Weights of a small transformer language model: 2 heads of 64.
MLP neurons of a small language model. Each row is named by its layer, matrix (down: output weights) and neuron, and shows model dimensions 16-111. Each number is 500 + 40 x the weight over its row's rms, rounded and kept within 0 to 999. Numbers have three digits each. A neuron's up and down rows have the sign that makes its largest values positive.
A block is one neuron, or neurons of one layer that tend to fire together. After each block is what it responds to, as a language model described it from the Wikipedia text at the highest values.

L4.down280:447583482552505500439603554516530496517504512490495517503471492495513526574472520502470497447457460472540499512479520512520480544462512449545518416465496494541509533513510459459514506519505517548487397462473469439492485428464498486582504519460531537512481525534515476439477543449446544459
Responds to: Line-start structural markup. The first token of a new line when it is markup: table-row pipes, list hyphens, or === heading signs, e.g. "| 39 |", "- 2006:", "=== Closure".

L7.down2:538487470513488453624491502457505488473544503504523439461518496523468549473548496457470491559462531485478557582485464504487502506561498467502480442516465506477519500509425578523457601486476513577452430507529551508538506504529429536518470524452461478525482523416471481476484521501564516549
L7.down65:579535482508500521571484498484546490473545490454535449523466541503447517611496368451497540426501490456502521473410487467524522482443486505449473487534558537493529594588494529479499588483482506459473532471425486590545533447489527518457542531567486479504531466453484542469513552514509474509
L7.down71:553502513515503472473503533484523549457477531447511522520531492533430499490529526515432488446519485513509489440532510420405459524542497512435465483541480497530548567576507543498540488533535486508457469469563530491621532493561433468428462450418457446495524554445476449514494513563529527460
L7.down81:443475536529456482470528533477462540559517552541470479508461540511516535475441444489482501529436492526511543405575500549518515529537498460430589546533541461583479476516449504477477492486528483499471443565496468510496524548495444519503470540453531581446473490568469547547533514442519516508
L7.down96:577526540509502514422484539496475467518446507449488532541470496530467415551459563493490505455434504473512508520443574456543597470395542487493503391493504541482499540523503512493546441482478513476450501433509440519487492436495488480464527572585482539505516426482438579477493511558522437539
L7.down165:581561437484507518551526460496507450534527478562456416456562491517405507503501449475533512562553449540450482430473474572521468502535415512513514501522478475509509455513461535497546548501479517498502543485513553510550468490492447514566509497514427472502526492507489514506440516587535521571
L7.down223:529504556501516437468536528534533465518517524492541428493583546479412487581436506510429429491407454434516546484525467503470520594561574459524571485560531474551566487491472553575497518539503484431514423525564486497530475499447491486497480441556484518458493456479463490418540494484509532449
L7.down291:445443490504483510513566548485452537486570592499541514500562501481467456494534432449428561437520439523484588522522482469452449567482437388471519496579579467508562563532507550523544517488518471524495488491448519482507583451516450478512465462474490532499505448465482438498525566467433508488
Responds to: Before a heading or title. Mainly the === that opens a subsection heading after a line break (===Club===); also opening quotes and mid-name spaces or of before a title or name.

L7.down64:455498492529470400502531540465486526571468511472525526448536527508495482495435524459533501483462449524458453490515511534475545495471492443451472502457502477506504513552492441518536474582548520533575513480521442469477549518530577556429512509484493541484487542471493454497514541609469519557
L7.down83:613492486528521480548487432501483580511508504546487488487580437452468526599524512457417494485471442527530548487483449491453559533493466508505491485463472496509513479491469529544509544516453516504483579419490464462475546447516429510451486504553442446530504485520453476560533522491457482515
L7.down88:487521476518456447452517469499553467474524506551478532493511504485508553523529520521555518517538460491504486491466448513492451548515492509462490508546526560582484466527547505545561559548532512572565560528520499468457506514446551438379494557499550511504481502512503554519433569557578510531
L7.down93:480523519518446421577451532520397470426472499473444523495442522468523485410447502528542537479541478524413497487574481522430493530519493482505474510465497515435491466487467489505535483555492507563524431546522467456521527615489595507518511525429479470547466536498455544450475483525545469474
L7.down113:618414475499460384488561447510472456480481500515473488533558519578506520508534495552480460528508543532546488488442484463450511479512536526501561499456523535575521507521599519511485480395494534514468566442421518524493495428532468497437537456553468489536476537436506554531530502568528503502
L7.down246:449575525468534519517454462503447539486498476504477533478512484438534479522504427477484441533470504455532537483467452480471487412556563487535475488498502482500497499522437484490500542440481422559478546559501465600483477543578526504459447578512435470535456470525495506449531512453545478498
L7.down259:501565514478465423497546431512472493525454493484525525509533491496543462554493557523499492543515487469412470433547513507520534518551437554458431484475491526501475480600483510510524525470517500601531531546481490471520439483495451457410446453517483460475537551462504549522518497581535521534
L7.down312:480559499543410565553476425506466503487454529462474441463551535500470441485533466500484492551434537481482496469499507586551546548558558447493473515459460535473443423571521466459522503496525568546487497559473542532447497517455494457507567482461576491468512430457519502496564525614478506491
Responds to: Separators inside numbers. Punctuation joining two digit groups in tables and stats, as in fight times 3:25, scores 0–2 and decimals 4.6; rarely word-start pieces like in(dicted).

L3.down1:478459557575513506518517501513458424548503470510525423515513513500462551509492424429453511521506460504506533524487401514535517497497513558579603532505520491542574573520539546518517511521534524446519538528507458606503512464492538497532611457563496522423499466537520507516489415577481516448
L3.down66:489578445488542498487471506478461500483498508555611544436577457599528477557529539602520499458469484484497485473523437479479550495473514525493480435468570536508494505582522462437508527469507553524510505489467444552534505544516463498431502506450494456552531536516450535536512495425491500510
L3.down129:461432511462416520533484521538549467576432507474470447537462525596505476475516528491487504522489587514549562493542456465463460456504543469501519444561485525448536530555467470458488553438514454442529531484557531506410501549575460434540551573466532484513446455532531460433512540569530477490
L3.down165:565447593473481444518567464417555495477521499451483457491490491536495469435495588533460538518600506472546536502511500490509469490545491468544488477466472480484523541508424503546469559527471505447552537421430446490431510571529498510509493479538504456509456589514464611449583500465526470490
L3.down169:481527422494439525421466571532505521537451524511502528576512536515491563488472456510507495474508474484521445420594510465487520474532487494528475452539448531508451568471544565522531507461543531520442470462545546500550457456461480538477523474530515521470437546612481509513440411515475498449
L3.down173:501464490504486501560466427492399479565571564550480494535522469515484510432520489494595452479526537464510460518506457546450572505434566617493534541529512535512506578577539470499503448508420496545519501493483460560448471552456522448456517511502552492412488455481537515512451485553472474514
L3.down184:465523563476531514544471529523532509487493502555523554496502418522483540527570581500552492504514503520464469547464489508511531537510479513388489517479480419483457473461491479500515540530471550447466528427525451507435413458503467523453495441479462482544506495567413520524598511533515481499
L3.down312:499474455470397480466497463608515510394474567473497535498447576580480529586560558505566484557478545517442499549486447507472475503461481447541512544469473505509539498522536475484529474453503511477431518444465494561488516505517494543480416506532495480491539500533473551471536511520483483525
Responds to: Section starts and decimals. First token of a new section heading or paragraph (Track listing, Appearances, According), digits right after a decimal point, and table separator rows.

L3.down28:524457470509429465564473507495536548493410526525551497451487517555488477565611627545533580537492515483477520468555490484583437479502524443542491486516575499454541480498531465451517491518506536545523542513481469554471546480481465467530461494545439482507519497466492530525520553453513500520
L3.down82:487523588539463460481490573512545551519474513525535522548553541521465531545480496488469546453447544530475482448539485457437521456489534532548534485529557495575528503526458558432504494545455578444566527538488473471496525416463480489523459457563559502457459532543510514524519439541558563477
L3.down106:526455441490463459462455515521509517476539578517519508460463532506507503541460471485414429500484468497507524409493502545478559532553497507490501527468570464549511470510520509490490511543554525537444450544467538523509556552474482510558571537511479529419459453532533525543512459411504561510
L3.down115:497450486460557480528524504505501453493542508484414513456481501596528582544497550550537480540503550503566510456546525444494484498495456486534599521524492506454470466431479554484521464517561483468547523533477493561538472521551483428553543471464487538543523494516455482496490455439468513553
L3.down193:476490530491467449528562536453523523441528536466549513495488552489484446551528533435456515456503499453462497471559558474446485435569563500468526462491466484466509490492535544507547560496428446502473463441460513478455479531448456483545468520478516509492462449542574548462481534501466600458
L3.down223:572474545533452478513550445449496461429463501448505473496496513502492514511539522487523513477522465517539475474475505499450527567469518428451501565451473530587530539446565557508514488579525539478475502461487558527543478517572504489532424452420523484522473532545563507531507518490496522478
L3.down271:501426516409525445446518436420566472463491510497522504487544460536452451488487551444479462477474430482503516506532447463392435505441476487502463508514450495522544498546467520499500441507482479491475447514485563508622476480478460502409502507576549549453465534452479493542529542447475512440
L3.down300:487583475487483444409528538488596509512499510464510530474500514502479519583533508571421426546445544516538500458548509550521594534556473457509516479502506529562527524500472561518515454465568451481470388500531505462526475504499496556581485492528514521529513468514525517540493523431501591468
Responds to: Wiki section heading openers. The == or === opening a new section heading at line start, often right after a table or paragraph; weaker for "Re-" word starts (Ready, Renewal) and after/before.

L4.down137:554482496558475507537482440476465490534482505533514473500501474560514492409509473494577484446531478517469436545486470456445526495422543559472537487458472556481501570578543444480471474564450523534540555511495474548431498533498557437423517520454538513482481469457466502525474524564455460543
Responds to: Section and row ends. Closing == or === of Wikipedia section headings, table separator rows (---|---), and line breaks ending a paragraph, just before a newline.